Weights of a small transformer language model.
Size: 11 layers, width 320, 5 heads of 64 (1 for keys and values), MLP 832 SwiGLU, vocabulary 3811, 12.7M parameters.
Architecture: biases on query, key and value, normalized queries and keys, attention and MLP in parallel.
Training: a variant of Adam for these matrices, 10723 steps.
MLP neurons of a small language model. Each row is named by its layer, matrix (down: output weights) and neuron, and shows model dimensions 160-255. Each number is 500 + 40 x the weight over its row's rms, rounded and kept within 0 to 999. Numbers have three digits each. A neuron's up and down rows have the sign that makes its largest values positive.
A block is one neuron, or neurons of one layer that tend to fire together. Before each block is what it responds to, as a language model described it from the Wikipedia text at the highest values.

Responds to: Short syllable pieces inside split-up words, mostly romanized Japanese and other foreign personal or place names, such as uz in Suzuki, ish in Imaishi, am in Takamatsu.
L7.down99:513495532531511506537427493506455454506506510486478477474459496497453506460520569452485384424444432561521463496493492438483481541479467592490573507527452466488528590476491469474510517463541516500543487513394509463525486452502484512421538490490494436531485459552540528516506434467517528505
L7.down299:507531529534516534511542585454543498523455525489464493492491510510553484457471488486495421525469463551504524505464574568521519579453568498557443522483515536480465514453512459468478417498563513465527483476586500528551489476406564545495452446409547511462477573500466473507525480499483551521
L7.down416:526529583559498503487474487528430450528532468495497561510491467493517533599537465516497469548482429589454526472494456458490500528424425498507539547523515479505567503540512551465511443518473521519539523486514516475444520523490439580546456555480437509477508499545520531572567461541545504476
L7.down465:580448555565569423515442449497477474472444529567490440489538490493465541516506500541492570524442527475503480469504504532474503482616459544457518480491512498518488525471533419524474397438488541505540535510601406525492511541514521541541503469476493499528501457529500438531475433532537497452
L7.down559:524505525483540496531507488470546531481519573435509528527485411502459528482592570554528449626520511449514472497492506448482479471530498566522511492549474505526498518435516577501506455494445439456522523492478479463463556527532531558456496534506578472533525537458490510463499483483530465488
L7.down706:440490490501433525522522517461502503520506560420549539463518499487535493508514506474504489727484553459415520468475512517495432520467463544452421554489502558499515556486571435470521502456532504524507441458540566467579484509519496501479483531436522498529495499508508488496459498537552439534
L7.down745:493532517598472565503475533491566593502411494434425504528485512462474501487468448557522521547485478465500515449457529489497504551483494455506490486463434527513540593497442505409588576516529507574560518462554537495577492438503535517506497486554511567511453527545446513548451511473551518496
L7.down811:557573510471524602494482500528480483487484568465538531443498436496504505548450554446552498520499534509538515509443415492502547440440545442540487546495498501430562507500496501527495490534453512469540429505521483537531498488514443522421510513441566553479461494548499507560461538533483517517

Responds to: Words right before a role, rank or title fills in, such as as, became, appointed, named, former, and prefixes like Vice, Deputy, Associate.
L5.down439:436426519503511465489556480446503521511485456533465547486446513470543509484532464425519512628450510450529471539512511500478497486455513502499531494473577555419468504457522588547457548497472550489526401455550517497447507469497583551478448488595477465482470570461542446519516477470433450451

Responds to: Mainly the word part, as in part of, parts of and the start of partially or Particularly, plus occasional mid-word pieces (Legion, Terminal).
L7.down170:530457581519464427500457524439453498504538465523518451439492557513499506521509552530493511475491522490461544480514453569480531560494418486515571514498479564493498534461481457534553475471485465479471522486523472477573521444570499531502539470446541544542517497471430518473485410518531493423
L7.down181:513496514549475521553496464445490458547527457500544521540527541468495508552425555551491512651482621472477434564550567524543496545540530536484440496456451493536469427486473544541492543468512549517535597550550515604446447534496467484522510537488453494479536579517477573502493504518470499514
L7.down199:552486530451538493497503555464500415535468537532460479536550475520454526515470432579472451442486504533582536450534495466475524464485489487480506580496492499521510458545534466519430536503546549470472524497439551497491592469503420476414537479493514503480482489527423522563440528518523519496
L7.down310:465536552518485520525419471508482486567436451393473490527505493528445514451532450517518537497457540484500480487470514480498508451543476550508488511491538514509443539521574479544496483559508465572512462427482534575509491505501490519377529494472486471498519535565456544473509502493475527459
L7.down658:490558479487449453490492579455469506523504460479440491496474485550512525449555560440528512404491513487564539454541509489499506496484430436478476546522555443538512410460465414500496547489532536479465512504437539504478419509443581525471487477496552572502432436569463483512518485532540484525
L7.down722:458448440515464528547449455489503444507509503482485504478553520460536529487453515487490444573491532502478456492529468544477488509421512491461419427449530420505545481532521568530481592517523512492472459498523542523472501481498482547528636512584540469529520443567540454510469488561488428502
L7.down822:502510541506550475498498530562556502532506549471455554468495500561544546497484433547528457577456535526513479480463458515491519422531531563500490503507434487541565462530516515451507487550466473435500524520493502485471519538464471477523464507508462558464487491498476542463521461567499546448
L7.down827:515545476474514554431531461463442540495491477560453484572497486554453531449447466487552488683504527482496517523461497485527541377562463478568453468561453543393504492462521522582498497502491521464493530493570536480511544488513507456492483535520483528510455546525453490481492468520494515483

Responds to: Mainly "as" after served, joined or worked, plus "became" and "heir", just before a job or title in biographies; weaker on table headers like Season or Preceded.
L7.down94:417497524471493437549570477442489508511479499478509448581502512561547450483550448518559447526482461493481527638503562406446479572503482466476501479438583488500495493515453483503567463524504554502559551402579473540450478561503516472461451467539486470548437514510429508474508449575501520515
L7.down205:455501531515493515506511509532550507497479467588504435451452442479573525524480534591494534620506554522473477514500477499520512589510512441432502530603549495492520505468474557481481537514507543548543554520519493566488502529532449536488425448513460462560532466465587457520495514559472503478
L7.down361:478541486533487465542544471505555534504529497582570517467523488455571518516427511503441461636458461516477531529539497571520487576491540483502519484486505410508539488481477474478495485534552593457493474482414484466499552518445501494471516498489451550513478500500446494543408536488534536453
L7.down411:470464540438531453484553505492489478509559462528530547531558466519540506506524496526521476562576532526468488548525466480511473543468463408503572458554447567482495506474572427505530506468513459516560466448564470497438545444495483523489476558543530499465500456473504534499574462512480489524
L7.down412:515455459415474469470464547447525455491459520501524537449501511541463499531592520495459525504464528513457523574601564484444485515458430572531498535467537463504548569521521493542460527477480457533475450484469460577534493515556523537449465549520479531496525520507485568409489546574434442457
L7.down491:500495502540478507591437494488530520496539520539412484562522530439535526567467469418493527435491441460489489561485481475349528442525465444555505521531451559540471447445493463455466408501589490462481526513451520474478450549504445478471481459512503537584431527539542519482422490447514451463
L7.down572:466475610536573486500520462544411561477471531495503538434520567556452524553428492486451404619495522485490461513516472506493525531591495519503505447504479524519500494485499599502449515516464545562537477459519499553445479530519507523517479465507445519466546550495474536501459533459568535472
L7.down653:505415552496529449528494494473457537455500466530459562509478517509473479518508466456525485529498525541526525517519445502495517491495472550453568494490517471453501541487529535502517519550480457424471444497503433471491575466481493583514557452560505543492485500505518489507525567430520489462

Responds to: Word-internal pieces, mostly CJK character bytes inside parenthetical Japanese/Chinese name glosses (鈴木 …), also Latin fragments like Ols-z-tyn, Ōts-uk-a, inhab-it-ants.
L2.down6:575459443539549562483425525456359484482547479469471524502562572502494488501437422531470542644526550474423425463536463578451454453488478453517504513475521486510510509500483473519495492514567509409551435542487526502525506427521559464505502493458468503503536480484555454454517460500522465487
L2.down161:488524482514496553523480495551459476445521542507478521479505484465496541511482446490606428544475469488496512420514436484568465478382481524482484512476471519456468529455471467415498534491510530486491513444504507457518457558532464470458479506530524494509459455507501426395528433590522628490
L2.down273:541495525539534482518445492451499507534502526458441546436467420513502473506531444506542487577570502510479533488512506446522506513489488433466481432462562555493429480523527495513445479476486500428460437512511513486481577501460573481512513480467489510569467452494526554522509547450479466561
L2.down326:448537499462510515451586515548440460538523522480500541522533476483529434474476499582486509444567404514500469506550457507476552516520477505561555522397525547461497511486445440502560499447524445508490443503545541553545423558455432495513467546499476533516458441503504563511572547414486541528
L2.down415:510519437523477442453491506495496539493571461470485461468582462508512511490493558492492446592568546512544484540571553496511506507499401527479496500464460468443519478500553557520510458456496565485479494448434450545541444503502501469503469517448479543580494449513504479500548585474451492547
L2.down602:460482450545483587523561516490474496479534505599507536549559409514566422466515509506444451517472457506481432505484444521448514481500475469450468507476524506472529448470413532552481533493580476438496533540481486512473465524489475493526466506485506525551413513521478497487516557507482487542
L2.down747:517420468495513484441446531489478491477423464431579512505521464447515559454449513492512482613528495496509480511536548482517529489522570515498466445443485497454485507462495532478520463487517481487559485499424491479550546528535555455537531527518519500539531484459508494509515462453449553459
L2.down749:473400472572508495445487516487449521480475492534449535446478493529470534459500469590461523559496520456529515490462466546510544486476502504550509537416555503469505528457507543506493500537468492471442484459503474510517577497485480445501500527455523471509467483522517527504573527480436515435

Responds to: Word-piece syllables inside romanized Japanese personal and place names, such as Mas-ashi, H-iro-shima, Suz-uk-i, Takam-ats-u, plus some other foreign names.
L5.down211:450553574548523540493531474459475441482463495434462563509560448425534488490566450434511477329465461571471436462448440456531523462482533539513515514479520507470577491450546516463503477507507512527444489465523514510464470474516465516517514549424511516483513548405557496558500451497517540569

Responds to: Capital single-letter tokens A, I or As at a word's start, usually the first piece of a split name (Iraqi, Avenue, Asia), also the pronoun I or sentence-initial article A.
L2.down70:567542393425449513458525504501442433486574534516514481533516485511525501529457528446475469524507494462474508462531461517496538432562512546555472519561484504515463564530496480495513523536484495469501467522547587495534493513507526517476541515503543513488539509516432535583426598517550502466
L2.down162:497421412431556465529467454571541456563516523565389489527556563476473451568538534478476481498528469498497504464534586460507526520467491438527499508476461458529468512448488543522530456554534506485543482475489533558527484533525477461490513474478487458508512459518493515516538492517498516478
L2.down182:498506467521506496410480526487519478534545531525491464447521510519590529553540462497475491749524465540395497463451549502541482439528444503515496442525470538512520424475511474463513537514506547512567517571559401478475445498518535501515531487479514484522507501526490533469465533500471455478
L2.down370:516490529524478494478510474527457470546488547541461506475461518505460511460524526475462537761552485494458509492430475500554497450493505505461488498434533582449517467447490515524497508531484511506558516463447456498528546482517462540485569500488533474512475500525513520515438496515480542467
L2.down455:458477493481450552428515546504459491472483514495506495514519536504515473543484460461498510727527540524506495544484474503527459504500494478473403491470569539496424535548495551556491497493495478482480572530522450506524470520506561520507500492474525516512461504487527569457574531639481469454
L2.down601:493460480521474502469538530496465473528531523493445461531568519485556520472442478495463413678540476557480509505568455495520492482503481518492530517499539490455475465487482530521585479513509475500419529493483477486450521476602497517488500545407450434505554531513461517499498598596517523430
L2.down728:516502577521525483487517481548533494492572480514545447500507543511588498522465514515469467669479451444559568510524484484502573530443475527501569437415527543561509529478440478492483473483454416580570449599475441531470557490501482474498497527490508498497432552433474568468430512481517433465
L2.down764:456374444509480504498557494454478412515539430475497493403545490522535536488466525533490466589498483457455531538507553480510487464451495515553555492455526578510470522473511550468539548515452538531533528487491452469465511470527489501513533538457555522485467518461497575535468549549484540480

Responds to: Word-piece tokens inside a longer word, before its ending is complete, such as be-aut-iful, sp-ec-ies, cond-em-ned; occasionally whole words like part or table bars.
L5.down206:507494459412494416567537510465493515522532550577441481526520504507549507513521558442566526619510470427554519451449512470534532537488430534490571494464517471524441462454446453528518495541477427538568555459515466522481515535505505473544541512500427467579563485525482468488519460522497474428